Weights of a small transformer language model: biases.
MLP neurons of a small language model. Each row is named by its layer, matrix (up: input weights; down: output weights) and neuron, and shows model dimensions 624-815. Each number is 500 + 25 x the weight over its row's rms, rounded and kept within 0 to 999. Numbers have three digits each.
Before each neuron's rows, "fires in" lists the words (lower case) most often at its 100 highest values on Wikipedia text that the model never trained on.

fires in: "1", "by", "and", "to", "of", "0"
L7.up701:521517508496497480519481482488528537468492552481519554481488532504512446468513485510487499546477460503525507457499520517514492474502489481534502501502485483483508520531443488509456508507487487502492451503526554496501502455496573548486482476489509488496500490546473537488535451521474481479476528475500532499487499489572483530530509503503517476471508494542522480459504520483490474544506491524496510491495508498475458510478524526483525501443506467502499492481524450490525539520461513540454485479457500503506494498485526503552526468508481502445503486489505503526523508519530492497
L7.down701:518497499489520440479508551519513527530553482457470460497510484510505457472513479498495539557487474498533507475517503480490523504510522478468522539519499498464500507530446493500528514455489494501554478498522513477480492446518486511488502488506516517488487509534522463458550490469517469505487488529526510536505504518492522531552513489512506484492509530508489509500526549546490495527519504540577536532510482507507473491512526492470535497489502492431487481487523523511508480531528476513478519492479465513516497504521476522490483522499490511492481482476484454506484519546491515493

fires in: "there", "addition", "next", "again", "home"
L7.up3387:518524496464529490479521528483498509501485519504465523472458495460467502495553471498507550495485533474496509468480510447521543530462545462532555493503501490496477515515486518511521489468552491517510515478521484464540520474470501505509532511532510522483469517514452515482492493517520465516484478537506514506477477510494500528520492493549448473499457472522517490529507534512467502495489480502478529513476497492495520512504525477491508513530496523527474505504479500473496486493453524510491514497513502495491468500488512475493474518506488518481543466540472482521482505541513484492
L7.down3387:497491494487498487467536550504505478546537502498542516499506469518476484482503509514531533482499507511513512522520513535486499558517491514508515524492564520488570484473512507503457534480515534467478479534508488490509527526504475484530493527483468480505520486488480477524503500463542480534536527478498486457507487510494486510491488474406487491502480477536486519521501469510517489497525486504486504461505494524498489471493500476511492500484508552466489506516518485471521541454493493471506483564510545516461502516507486515483469478478502480528457480482550505554563497449490505517

fires in: "from", "of", "in", "around"
L7.up939:498489513491466495467476500517482477505479510496478538513494499529508524513508502536514538502495543502510517443525517501456522477506516499507516504483530487529532515542463491496499474504451492454506534512474510485481513464479516497497460468516492487517491500522533545476502501513527484488474501475488485493481505530474447493503479518513491488473515492510471512522548523490497485526483501532450494496450492489513477535473473509494511553490452501462484526477489500519477500458521503530532479541504491504497494481494445527512529527508523523472529475484519483469533512533506500480
L7.down939:464509511519501506509529477485504515533472522503475503525483522462473549546498506500503501493483468530518503449504521489510545464586521466483481522497511484507476509514415508536518524494520487515506496488504504500511456504486527504473526461497484495501498494537480509490516516478513510462501515496505492498518513467515485513510468511500488484513497547524462520473535547515485496488468496485489505563501535507513480452508496485509528516476487518505528469501468499503500509512525493526486518465502552493489507484502516509529531537508532516470526520482495453514504462476427507506

fires in: "by", "in", "early", "with", "on"
L7.up1955:466467496475470526487483463501459507482475481489506470512476508467481477487491490475482490510505484514473516474483504435462519506513503486479525479492440511546480497526538487504469516477498532482531490505462498525552512539530491513505505469525506479444490472486508506499534475486475519467517498473479463510446518521500484462536519515538470559518462536507486517508513468486450515497524546501520549520518526523481498486473509515474471524519513496489510528442494526519498511524479481528497538495482463499520514546497534524509487461514501511491517488479532492517522474476482521504
L7.down1955:493518480451469461512484504462550466469446448497504520496523501570503537474512473482522511504507499494517545471485554537491484484528500492505505461463451505476527508502520491490493471528445517461524541502521494478491505483480492521488507537496462553533481509541502515497534483510492464470479491478495525466484525463486490501471488429522507545531441465537482487493510519469523520534486459511470520482506487515500494507504463585523511517533480467466505486471457488533515490504522504528498504520487513517496436472548515524526512488503534480490588521508467502551501504455463517498

fires in: "the", "in", "as", "before", "during", "with"
L7.up3490:520459490480510539474475473495488496521485490497519533497490470483530513493540529531478487486515446509484541478460516437494516518526468473470527452529508552546501457528497501484492470502496520490529464505499481490522474491576527520517507499452479449491504464535456497485479499475494501459515504484472494463524541515526509458537531532493517510497494490515508528492511501463504471505523532496485497490523554516497490463513500527518466543535516489457479476511505508511506532493486499464517523511499506511502445492446504483520495519502438484511538535501499498504531481473476466478
L7.down3490:509518501484443485470511502470465492499499541464509501494484482480496525521474491506472532509504508483512490507510536473517506461472518512483528533494508462483481492500489557512516500519526499495479495474514525491526497486491510510507504517528514531501467443504502499523535491468484500466494548472488486519481500458510490477515491517496480526538482501485495496466460512476530491507491458529494525505496514524482473485529476504572483504478556471498525513469476505491520517541484485534470482517507494508462488470471500479511544524475475461534517532516507489462521540473471503566

fires in: "of", "are", "2", "were"
L7.up4232:529502488497475511458469455478529558488495514489511537498551466462498491510535495497516482506512493516482481472497517494514530526511486544556505466509466511476552504519497519488487483476438529489480462552520508539505494494555520492493485512509541506517509500481529490503464495497519526502509517475493527532479468498498503487472499500491499491499466487525516545504553552475511488516526509515499536510495500488536483511491473518508478565534516494472482502490510499521456522470540501481535464478524516502496508505452494486479535474505507522437524442495528534468459523457491493507
L7.down4232:493441520506443492530476503491448500517511500496473507518474477498507468510507502470519492503504502468494489500526556501537518489468526530493505526519470505522496491506482534553523501470542529544482534505466506519491517503522472504493470502497493555501505475433518509514569470492496506503553519515462500486507495513499502540475496529497511492482502489476513534543500455503526471524496495448534455507488506501491511483470474468549529461519551475515526457496459489497519514487448503527510535487487470510559460466480456519470488513458485490548536501517495499519508543482465495469

fires in: "to", "from", "by"
L7.up2069:513479511464477469480491523455504479521484512446505536513483490480502477505523511488456488532478433484492476507514467496490525488478528507530497519518545526493497477468514485466515481539514520498495495526460540511482542461509549491507517523538502501494443510508453446480523470462462521522501490530511501521489476531470497533528481500523490445501482478480486471479518496535485486520499468462460449475508479476490454507507510478497482497504479507499488487527523528556500458518440563492511503476528486528530501528527504499521484516526464492501512496529470498454509470518561443530
L7.down2069:512471498516474536545516510508473485485493493524500500500554514513518540508501526484498515477540511496484543480512512479499487491527481509467508498542496519452537524480480477502501489492508495472538506538538481497512483506544482505485454525535485521513492503473506521490499468506547506502474528497482505514521479506506521493547487494461498530518473507521463466492482497522515456529485512596529481496497514501509462500493485543528498499469539534535508520535493508501513487513498453518490507493494490467511529496498521491518519491516558495447465478460535454511543502475448500532

fires in: "and", "other", "or"
L7.up1894:491488452508481520493475445512488498493525521512530515465483493485503505520540491507506502469525512469493513503516529484443510499509481520509524499491506442497530499472482493490558506503440534490486486494487486498476481496533502512508508490486514486567484490475493539480534516490520470516510505470481481502489496492493516484497496494515519462477461510499500501517497496463504518483547517539489494485484466521472497516522488498484518525449469521478493510491488522526492494497503511510489487476510495517515522507509505499505528477494514521512517489488555532509507524526506542529
L7.down1894:512486490483500511549508524471526461495496518508515495496487513499521518515506460491489485483496488484519482503496546485530475503535512488547514539530506504508523513488505464515467531489515473531526462506467487510536478504468497533488512470540439494502552532509523517497515476479492466476511498503512515489500506471458518526491487477537496516487484474488460529524531520474482539455468484463439471513482461511497495464513530487512490496526498514520470492497489451499482501505517470491460505513518503528510533488519544507498431518476510517540502491536532472488537471510532479449

fires in: "as", "be", "into", "with", "become", "becoming"
L7.up1243:523462506533458481491468472533467524501521485492484504476486480444491519515463565501442456517536495469483516508503456489503470531478491477558510471519509530486516480540522446520504482474467492512475536484464489491464560485483519462488520478537513483489463543540478448487487483510517523486515449502498487499492491508485493487490525562508493482474527526442532491495469526492476483478510514496517436546521500492496453490466488435505451518493491488525484497483504447526496497525517537491516472470495459529524511474483518543502517475516449491539528519522527471522490495475525498480
L7.down1243:472508519502475518493482512509479473531496493509477488486492467504483480499491456493449528448506543490498449495459484472488535494468507467548539477506541480473478471467488487570487452511540483479477475432474430473478525504503441519488458492545455501493467526494488520507506479499490506488469505503480514494529521469471492434504499489472520524510455469487492492505483479464522468510502492467509493499471524535470543517529493495486484569500544516480506509514525498482530524493475534509533511515510447488486483458495526505481519500440505449499467511533485509542493487520511564465

fires in: "the"
L7.up4287:484496485499474494501483486463478495500485505518492488509489482472467533507550520514509475475498538511496495495495515525499487520505519439451512515476492518452481464494502498530480530519551511514511495491481501522514491502500487512485494528486419506450474506465515505509470477521485507533487481570542433509457496505515515466474503519500480531505459512554480502524514477474492482486512538520508513532476518528488494510494488527497487512514521497483470484503483467495473505494503475554495492485513516528483486523528505521463505525494521496526469536510481531499496481478477521579
L7.down4287:523522492495432438474476479447466449549504447485492485500540446509501514532522502460479478487470458503486509499488530542483490535553500503520527503505467499547479474513529489543524534491488485536547501454532515482474498505500509492481505525491498514482527508485508493495528459491479510480494527513486524466457489508509449484459490462505493498486492498510482491504516461460543505513484528491523495500474503490482496513507544521492541504530493484515509489536481495476497458486498512510555494496536509507531482486558507482470517509503492507526515524500498482516481492478478500498

fires in: "also", "well", "and", "as", "the"
L7.up201:510496516468477433508515479488560532502524569527529510508453503440514494452486523472470473456515496544507478526471520511495504505522487473513480488545512533477475480481551509487475505484484458506477531531501514552512494503500458497515537494471529462495497514542521486483467449500513534535460459491517481505533520509502494554488506496504525525463529522482538515496502502472519513496518459469550499505471476524526459508484500478516525490518495497469479539518523494490478496484466516480470495495491548523506468519483506546542482526509481537521472531486496487503529513503542425482
L7.down201:531524490479510535477525492434487490531493463466533547515502506492529492531446520486509485540501509505482515521490520542445481513487484525471518483515491532476550485499500494496469557521468535521408517502521478506479456523477465495482476507482493468504513527468507467515508508507508511504442512495537541473509499441532487517506474456529468517497487480476497516506508486500502504488504504527481494474515523544489470478497514494515526506508502530561515530461491506515527496497478507484482478517507488491548459508483478456526500491497503487531502497529470483497483483492490488457

fires in: "in", "of", "and"
L7.up4370:516542487437483554507495510479483523522505567452515471493480480528491491521514484518453436494471495518540471477509527517440466488473479507534465517533464468529517523532477505499486511482486547457524490490481479490531464500488553537497468489484477507532489469467505509503506497496469532490487506501530476476505480492492473509485541516484465492466517537455483514507494501469489519472503483512500510532504500491479436496408469503515482513472495547529537523481498477513508503518503516517481503536470518537495495483501472551529508493501512531508508531495542531479489462511491529533
L7.down4370:510508473481469524523534517515493503544526527487497531494489491497485498478513498501526447567482519497516516548477501530505500516503538491467538528511529527470504439534507518513468508484511484531510524477484485487482541512524525489500502478499465479493507455462488490514504521505494466540543467509535491524570502533489493517545504515536456484486520483475537505484514480537467463472482504488469481509477453426496505526526541510469550466557479528505467471497522505488540505467489477529482513523493448510452491509513536536524522506494516485495505502488480500467492508513529526506

fires in: "and", "family", "group", "or", "series", "variety"
L7.up3027:487542468491522502522513467469553486485492514466498498498476463514508500498521475442497483474512503516513520512497484475536494477525504457510448548542562523487486510480482507525466557528522536476481533538513509504521472520526494569528512526509490520553519500465489486511488473506499501497493492475508512457478465499503490486498490509493504476490479476473498490469492483501499533547510554518504501554487485528517501448493482494506546501435519525499527504506543522504522471478496486522470483532489517472526515527484501519484497437490501499523525498503533519518476482486525465521
L7.down3027:452461489484492513555514479521537513498503499511505506510505500504518513520504534496496475516481484534494460503439463477518525483487521492542504514495548462542475489525466495525488505493509451509510446511487486483512494456461504513488504532501476518522520470514482528470513474536496509511491500488498493496489441514480541553521507489502474500494570472489518470527510507483494513488485466499511504497519505479500468504546544449454461511465487518486432500480514503483501537514501488504502565476516472491503534503514498467504467525499482459537508511526520526471554553473512490497

fires in: "about", "only", "than", "least", "a"
L7.up2599:535488506525503475477497476488533509516499502474528525506486516519542497494519418455463520508543504501504474512502519518492480528502522487521496523525478468532513503499454531490476458485495517503521534545466541536550480493481486513476518513529479462473502519571528528524476449511455484498516500477512477506523517543480489536476491523493514501478521507528517493518518492489488557522492506534513491550514504494491477449485468491474510510536511515492523488476546443508505504479484523515497516493515539514478476487508541485498506440508474494477520518506479515473458495494512503482
L7.down2599:520465506479456507444455456471492508482507484441500509455520473498501516486530470473438531477484459465542508436497489505530485493530462543523492505527483539481525493496504514499534514472462480518547489528498538499508504434504477511528510524540515463540489476517499518442533487471516526512428507519461491525492538495470467511475485482456485524497515503531510498503526505500471541487531510494508526481486546488505471522488498522527480547467485510499495523530508530484505513470500552517549503481472478504512509454514516495508500501495494541479514487460447497519486488504503559547

fires in: "the", "best", "made", "as", "make"
L7.up1932:511505465467525468516455536504497503513498512474496521498470474524517512477471511482480534490450533505491485496497500491520479523513474465477516465483483488492441486511516502509530486520509491489522530519492495504516506525492500514486526525543511500519521485471485508495518494487501509511515474519547474534476495524500455481532489470503500537447481471506479461486476460471496507533520508491479520527502568491463523514504484493505458506505482480535490526499532481508483483504528512477476562499494509516547479517494507521476524473523497558486515479484503518495540527475503505551
L7.down1932:487494478489533473453539529476508550506486549516498505509524519486480557498499479478523489513478512502524523525461498521499445556538499479501522530469519490472499543523513514509521493507498475456509484473493506507513517513482449504510484535525489499513532550501499484534507506476509515510495478499530478488472528518501480502480517482518500507459496520486507508483514530507515538511504486486525512496485488507510463509515514484503523490511526485500484487499475517470485483498534498467474508470524497491479481546510445450465491518501456519496524474526488465476528524527531468465

fires in: "al", "of", "the", "these", "both"
L7.up5334:462525472469484492479519515495539506476482495498481560468417529519541458461483513496461446481459513526502496500504534469471514517488496502496481516484513473515531494549500513423489496470508507431512529492503518512502503485516485510483542486522449480513485492572532523471483560469486526499498495518522482508465517533472515493500498476545465505492506538504501514513494544504474470489493495482508498473475536510480480449479513519523496544523533476558480475515491492484498507537510499531510526480479494473495472501467475518500516460500472509500513530494513494522525489478563452485
L7.down5334:508474453517476459479516510510516514535464480530541484513511489510496473487452538526483520498482500523508484529543471497485525512496540508548484492541488533505460560470503466517496501503526454466490504510476478523499498488483477488534450457513498510511431501517468492477517476497533457518498527526500518531503516506474502509528466527552537494504471515482536482492505530499486497558478480495530490499526515488473527471505527459481506481510519484488493513496484466490484483489521487468487486506482491471497508484428462477499525536487458483528449487521482557499504501477519508459

fires in: "and", "series", "team", "croatia", "scotland"
L7.up200:537526493466501516541451496515537537512517515518488520481495472529528522493500492502484494501491497496516527493481501493540514474524485494535496494578543425591545501516483481476507474520478555473488488528505473455533522468510505512489528522461483450505511503535495454488500513487531475481505521501519492462509528498483493494463515477528508472471500530510503520464466413469473454510488528511499508540471477498512508505503498487504487514454537500493558516467496506515500490486485525553520467529494541492511505456489514492501464500547493490509537561481533512495535515492530518510
L7.down200:522500528512559484529471551496486504497528465469511481491458474540537487479488518503455468536513482541501457539454490487550506493493507499467521475558555508493524516495509528485549476493497500499468505490522502486515509498489527521499542465495488492505511501492491506504474525491538482458504498474536500476523511473478525489511508474504491505467511521482520501516520516521507492494474502519458560473477521494523476513534493513497479547494523515498508504472471524503535513468475531480530505501482495509496499542562500511522520510518486489505494543512522480472478474501476461489

fires in: "a", "to", "for", "of", "plan"
L7.up4499:478487543507499466462477499528514488512496501481513478512482518496514483437495502496518511493489471469530452519469484538521499513503506511463464491509461522477524476492521501505477494541514517505498533485505466469466495468476469529523489485533501497510489508508516484502511494553508483477504464486485502498480500494526487532508501539516498487507505498467510501535533506514499517488494507502485505503513502483462513505498486473492508493466487473480477553528508478500452489522496500490500521465462444512482548476466499539487513511531518461527495515489514501517460472499510518509
L7.down4499:492450510576527501520464481530506478503502486486524501526465487528499477540481480496486527497486503455480503488508501505499530508501506482487517534492496467519528498560526498533522457474501495538545482518491466496519446451496493496521486466489517531483521481531498485501533507495513524531499494483481504511521535552489504491515540507490509489517484495456498477495489470479527525486490482506465494543478496461489514489514520497464474522491537508503512457488487499511472521524487473498494478482504532515489483486498494548484497519502493502509546489489510499513485542537536511498

fires in: "to", "at", "in", "of", "place", "on"
L7.up468:539483496505490517513498468457527508477484489503507447492526495510502513557508540474498490514526499407514509469480512462512507419523496486501524508538540490538481450472468509494433485476486503502507468467463493507535510511496542509505468480491462492506508448486489508467515491484526491465513457505504499522445538474481512496510515516538517487473503485502506503520512500499506521533503513494545425587469531531507457480474510542495513484493538502470481488479533513562464470476526518485476494526461532496515464460509494524520516458490541480509504468492513517505477522523504480518
L7.down468:531538515512497540522516533522452494464456519480518482486468514527468526462486521524474498498523481496523494545510502475440503505493504487493489485488452496502500506508573495480493509489507508527482474529503514524492482546482501563532496478466492475503485487515486489468530470522491479471477481501457482526545546514489519520490476482548501514526505521513491528486497475502515525492495490489487521479495520482515514508484489480461540475501507522505517516515460520480504498553500518541539481475528476460565530502530510531482491520444467467508472515481487533504502491478465496491

fires in: "of", "in", "and", "at", "for", "from"
L7.up672:538479511469487506496500488504516471502507546528489457484482471499499521497517518467476528496466484477480497541533491518427536482518472495488510502533487526507476526549478485544490465519506566501536495518510478499505520495519491479506495531472490506550479500532527466494473511501481499526531522499497469512507541491491484524463511503482470471539495510443498497475459523483524542524531500520499443510501532512489503516534497507490507530451536495492492517499526500509503437504506528496535499517503512495530503462533507495472483507539522516498460503485501508494564509531531487476
L7.down672:507500492510492546492518463503515514535449468510497488510538518521494470509494489494464498463524528503483539464507540493526533534561493465478470527474475448492513493464517525494492498504494494445527511520478517501489513501532524501492481495489449533550466509497543506492474457529481498492482487505500519481469527517506531459511495525485523506482513507516509525496521518493535456517497507516501514487466517530546466485492502556542460539531527492497494516526467496511498489537534501538504498541562466499459501501491500481500491519542463528444465532517514512517549507460430465457

fires in: "of", "as", "a", "the", "were", "into"
L7.up3413:537531548443509494474481452529527537514462490474503493485505505489515520477539494462503465503530471526509466477479508519520495484489481502521497532506478454551519446502500452486512502538483521489502459486471483511567480452466516517509501534493491466518467502544498481512522480522522495523519494552497527515512452510523490498477476534488457488507455509576498536473500468474470538480513527551484465547497480528516490498521506484508455498501505493502514515497516461513461515481505567543484486493474491521493479507462526484567517492510490499478470483539519514507517505513577482494
L7.down3413:466501566488448489479517480481495497466487508488542536488508499458461480495485492490481501493483534493498476493503539528457471440488459509516483518427526521518491529498468536525489478491466549531522493495460522489461529556521504527474511538515468511471498521512475502495471477472493508486501507488481503497555504495528518487498492556516443477544512497485482522503502521457529473554524495516484474443492499482491513473447445496554531550504493512486517495521478522514460566526497537510530530531528468505535502508467487469496531531493476514522526494482549494526499476542484484489

fires in: "the", "where", "of", "with", "old", "while"
L7.up4206:534531540477494526545511523473467530550527540510526504521458502532529492530509527483499498457523489483452514477514500503501497509527502460502514538529486467475499463507509480494506521502438573479521525477462443507517528485518569515482534533506495475487501488546543561499449510517521487481453495550498453491489517518488514540497513514500468484492520494519504538474475475453501509481496508512499459480480550534532523501509483499501528532512503506509516485505485489521496518495457536541482490485497523462493498467483530553497528487545499481493529519496511498470495498503496476549
L7.down4206:512479537506512473509500502490529517512526513458552488508515494507513527499501482543449498471537478521526525502506468517513547543563480523497512447506474528433502536465522502508524502514425464521512525530487484508511462478513501482498484467540527508515521477510513471468509490485492514521505541500539503498503544532512498484520481473525539519547503545491497475508470488544488533547504476493535499501494523490510504545532445547545478489551511479473528522472442532482491496486509521461522507537509435489501453529510488487496477507493469480504493470536519465488477488495475513522

fires in: "out", "it", "up", "on", "in", "me"
L7.up1502:534486482477497489496483526474443477508477530504512531476505524524528441492496524486516499530512481504529484512514499487485457454489500499509506498484461515562514486517500485497515510526527521483468535550519524518509522492505547512491522487517482540510560476541469531497524491522459514498478553505519507469475531532504528492481528505533459463481509486483503521467461528470447496507498492476459479486552499499463461497485485482490489464521517475458486545530552502514526490436494493467520509454488468497503495507534448460573534462537486512491522510504468484523494499495519496494
L7.down1502:503478532501498538476486541483537507444498457513521506507480539529512450495500511528499481504467493494534533515524500445458475554485564552514505508489496543532511518516532514500513536487538467472468531484464519506500516503537489505535469518501524502484481477489458511514541457495502459484519521530501514537461504471547514532458458476490456498519511477490471471467494493550491505494453521531490509517500521501505484506527471485471469534482500527460505503460474500534538499505516515523464460464475507514517510501464502515461514493513448553496510492448483507472511482496516512541

fires in: "to", "a", "would", "be", "for"
L7.up4903:507460538516506491485498500515504494503506506471533527514525528453507480483448487517518490499465473499532486510457486495534525504496499514513473479491486496504499531520503443530461493539502486496499502513450455504464517466540510479529517494521517485504484503515483528515469523486507520504503479558489465499512466491494503476504493531533524497495497558460524508520520471488485489468512522495489480510499487498551506465500504526522510494473455508467470534513550483497463515514506513495492489475491502546545517518495562508513476508473511501517517477484489473527493518498461497545
L7.down4903:502476498493512490502466481508485477485477473482523510537474487507485508480492488503508521529499507459494498481499479542482488549507516486503476461522477479495490514474532479490524461535539466495364472495523488504539495495492459516484526469507498478505506497515489485475536482521501606521515513520470482499524506504499502500510516516484529476477511500517524497487485473486525529461496459500488493516462520513514493535522508498519513479488520492498513540508527517514489503510484501523508459502509509523511466519482493485484501493492489536495483502466529510497470504486524454503

fires in: "first", "about", "over", "last", "only", "almost"
L7.up4891:494515510517473513474516461470523492477460519486522480530522495507489496506551517509497511551526509511511484494499473525489499476478477486502496477458528471465543498518444534489496493491499524506481484522477515488510510482517481528468508482480498488522455486504469535502529524489520515480538469473554491498536464506433471466498523494509468498532461500491482526530506508509477515509499526497518512550505505481501494475480504488484431488517477511521489526516527519509495489529511499506520520488496483526530459504553509442544521474477471487465526493485494505483475475435536529501
L7.down4891:472526498489503457449481487448502458525563510526489499501520513462524506440557488542488528516511499479515502453556527510461495468482512513496489467485488497523511452508527485508491533536503522526472472496472482535514495492524508492519549490491541485503500481509513528516544496466534523486472553475469558459492532477496458519509518487465518530494473533495507545535518504497542514460506491494491534486501515508515484443540529475516490487541451466521521490489497553512516494551540517485546493480495481506523513484554522493481471522499522511526455507500495520462492450554529469511

fires in: "the", "by", "from"
L7.up4999:510559478465491494451519478484520520473471496537517489515513526452479504461512557496490496487496462490527493472492550448478489533494526524515507512525462494535500544518497469509505524536487498480493463508495487595487502501494511485500479525485512495436491496498516507533470441526491515475489460520522498512536432459530507482527537511522505487480514482477470522525549476503458510539507475534499488499489528532470457495469473517525454521496487472518491528512539507499487505496502463492495530460473484532510492492478514460530494516470531549529479480481507501504516489470486476494
L7.down4999:519500507472473510477524507508477506532488513535504499479524508485481493491525447560451505508519508494493517496502460514507499504495480517509488475478511520537495481500526536489486496518458558526509546545470526520554509471494458468493506486524492540500480523486484487532482502503495479486452511466500560455506470555504541459491443498497484494506524489519504475524537532497507504475494489492507479500512490564513540516482525519460515529538439483491520471563512509509492462480555510518489515486476504467512479513529503493480498523506505473522466506492516514541477498560495520493

fires in: "and", "of", "in", "to", "for", "or"
L7.up826:498500433448501511502494514500501514499476523509538518506498464462518474469453504474420488488518446463507523509518530486466476483516463484525487546500515444522561492522539537529504516503501542487503549503496455518544483481479495521505521473514499492518503455517479495503496535479505524482483503494510452502474488473516481515552488493497510478475481552511528509514506523534448518495517515451493527530501528511455490484464529558502522553485528485519519473477513476521458503544538502522473488512491519505506493489527501484537517504499534589513531455505535526497528498522546512503
L7.down826:495510537511487523499485503526483492434480514515518460483555523493511482505477471487566549529479502455519494504485503513504507551520537508518506510475479529511480525492540477473453478485493505540466511493518502505502541504490526526554520476500478453508517506472498491454506480487495514516541468533530536504516514510542513496509450531523498498510474468486519492542495484477529458487476472504524494511524484481559539477519491506476528476524478498526515500458491479458575524494521461515496487515509475472492515479458539453498472469508501520535489528522494515503498540495453505468

fires in: "who", "and", "to", "for", "as", "in"
L7.up4920:516498487478478484525488466461504519509515511536547510536481476486533515485497518458476502526568518476488480482513484488521541440502461483517542484563523502486537507512459496502467494516441520475467496496514549503497501512462542524476507496524484495481471480523489490473477507502488515477522477471462493503503501489481513483494480520492497495473530490476507548530474485507520512517544483492522455514481503531550503489475532531505520543508506487506473477490508484512480537488512448461475517477481513526511487480510508494533488504500499527495492511547530506487514530519524433498
L7.down4920:539483493504530513514496490513509486521508492480471509499553476539460469493513542523542523515491483467499496501477475486487480512481498489538533508477507513522475493516519433501508494484501469477478476439475531469555507483494497515487497521531498460516521484513438466467533510449491490508501505534511470538517500484505503500508492511514457494500481458545522495475552510495481470454476534487523475493504489471471508466535527470541495479463488503507521512515440524521506509517476571540487557490477469512493460478439540505455491510495505520509526467505503503488483501552483537525

fires in: "all", "in", "through", "the", "of"
L7.up2351:541528452465483519482510524475511487492539519489520516502475488456527480536535512515468512499478466500511509505494439492548520466502486489524551482492522495520517507504499499494461495482515504454512475483505489518507495486495479495489488476457497487471522470471491520506417539510475490520464542508462490502475548487507545515484553516526518514469520517525559513512514577452516460501502516486482519556511485546467444478520529529499478555504575502501479514486525493482484508501520524501481497484507476494497513492465495524479485469521471547503518520469482477478515496431519457466
L7.down2351:490492473485497502522515492492499492488437506449529536475526467481476491505506422523489472506551512516493503528480506507455529508505498522497536530455510472521548494511517514495509511478466510500514496488525527521509525501503505481530493538486475521477504475467504486477501444492534481514539503499537538448479470534474500485489483514492491494491525471481513509545461488503502492512507476492504517483506530520480517476517547526493485492500490455554477497525508493494508494497507478488501529464494486519469489498504466481516487481490491515519482539532523458526524522507515465509

fires in: "and", "of"
L7.up2985:514489478467494516481516526463493496481499507454531528470473497489523490492503490493468502482513499486469471444532499513507515525520460480550513511509494520503520485518463493512462503537515496496525529513503499504495468487510544545449477459541510505486494523432502491536515450475497512480481497486505498494497518515491470504518477532515459524484518474538512513491491561501511487493498521504511467480457521530503497509440494516542514509507550505463474499476517485526513483468535494503485482531467513518488514500485497538512515534495486491522528513499507478486531511494502496530
L7.down2985:476487510543489553486517500492519487541509544513525492506473498491463506507542502538524524475495485489513476528526550513526515486490517477481472499549478523499513496506488499539517513437488538503504507501490546510471516494486562515476499535522492530518481471524508512491578522530459501508469502481503503512492521524516503523497527519521520534438547487518474494493528469494478456506515463497507515519503502500458503474504434507487497485522462497453516491502461529531492514510475535502499510477500519491492474510496476476485526484534488467491514514466509534550506501490446504488

fires in: "in", "during", "world", "war", "o", "under"
L7.up1457:508524514488486467493517492479524500511489484508478531526519520469503473481514531490511512518467482528519518494507459459503506550473521489501490510552478488511509497488507466532478495473509498465527473495477548489524440473507515534499492470438476512456541476495471507511503477479471488538487532481531473517445530502521496496512539506485456506501545508469512518507505452505459528506510551482484494517517542508461443451495443485495422528529513499516498489502539516530475482510470505498476493527529453487505478521474460548507515482534443531487520512513491489487456502479518504470
L7.down1457:499562470491527516483493499512494461489529491475513493506480537474474528469486466520479502498463479468517474513459509495468479490492493532472536523497509467507483467490510504484544442487517522475501471486448505501519526486487489501461515543522506517489465449543511510500477517509555514510494484491523512511552491496525508474478495518473528502505530540502529517472489495477533502552484479514474507497469481514532496506469487504483491518497574537510541521511493476523514492553487505514497451525497536508456484507522543506497462542491530486479520527514517529509513484503524495538

fires in: "it", "s", "you", "look", "them", "me"
L7.up1923:472494533483489462518495519522480474497515487503515516517487503484479481509534521491502516569480480507467471514523510438512491495469495502522501544486514505517515497507477488428505491541530554481493527485515510516495498509518546495502561519489522470515492472507450484479525467492536483514499486505529500559464503488455496528490492564531478499468516494504544523499496514479484500541472461488461485478491479463493506497518504483500480511517509477497473525487542504532495488488526466538499496453455458511470484507503450494518519493484470494470465505510498491454538502516487522480
L7.down1923:506514484507499504483513496499504544505521488532471501496503482487525508535474495536503461526492535518484477519511489509515533475509494457500517497525508504500485460511487480524499511522518536474472490460496494494434443506497504449532522489502448490493483526492516495559538496494516488509506540510467484533479484483469526525499502498570477485472478491497529464506545470480442530478496516476472511439476408504519461506519538512481490490516455500452439477455536547533479491478504523519493531498460464509515536481496542510545467513479454549515492509484499462483533485505514534525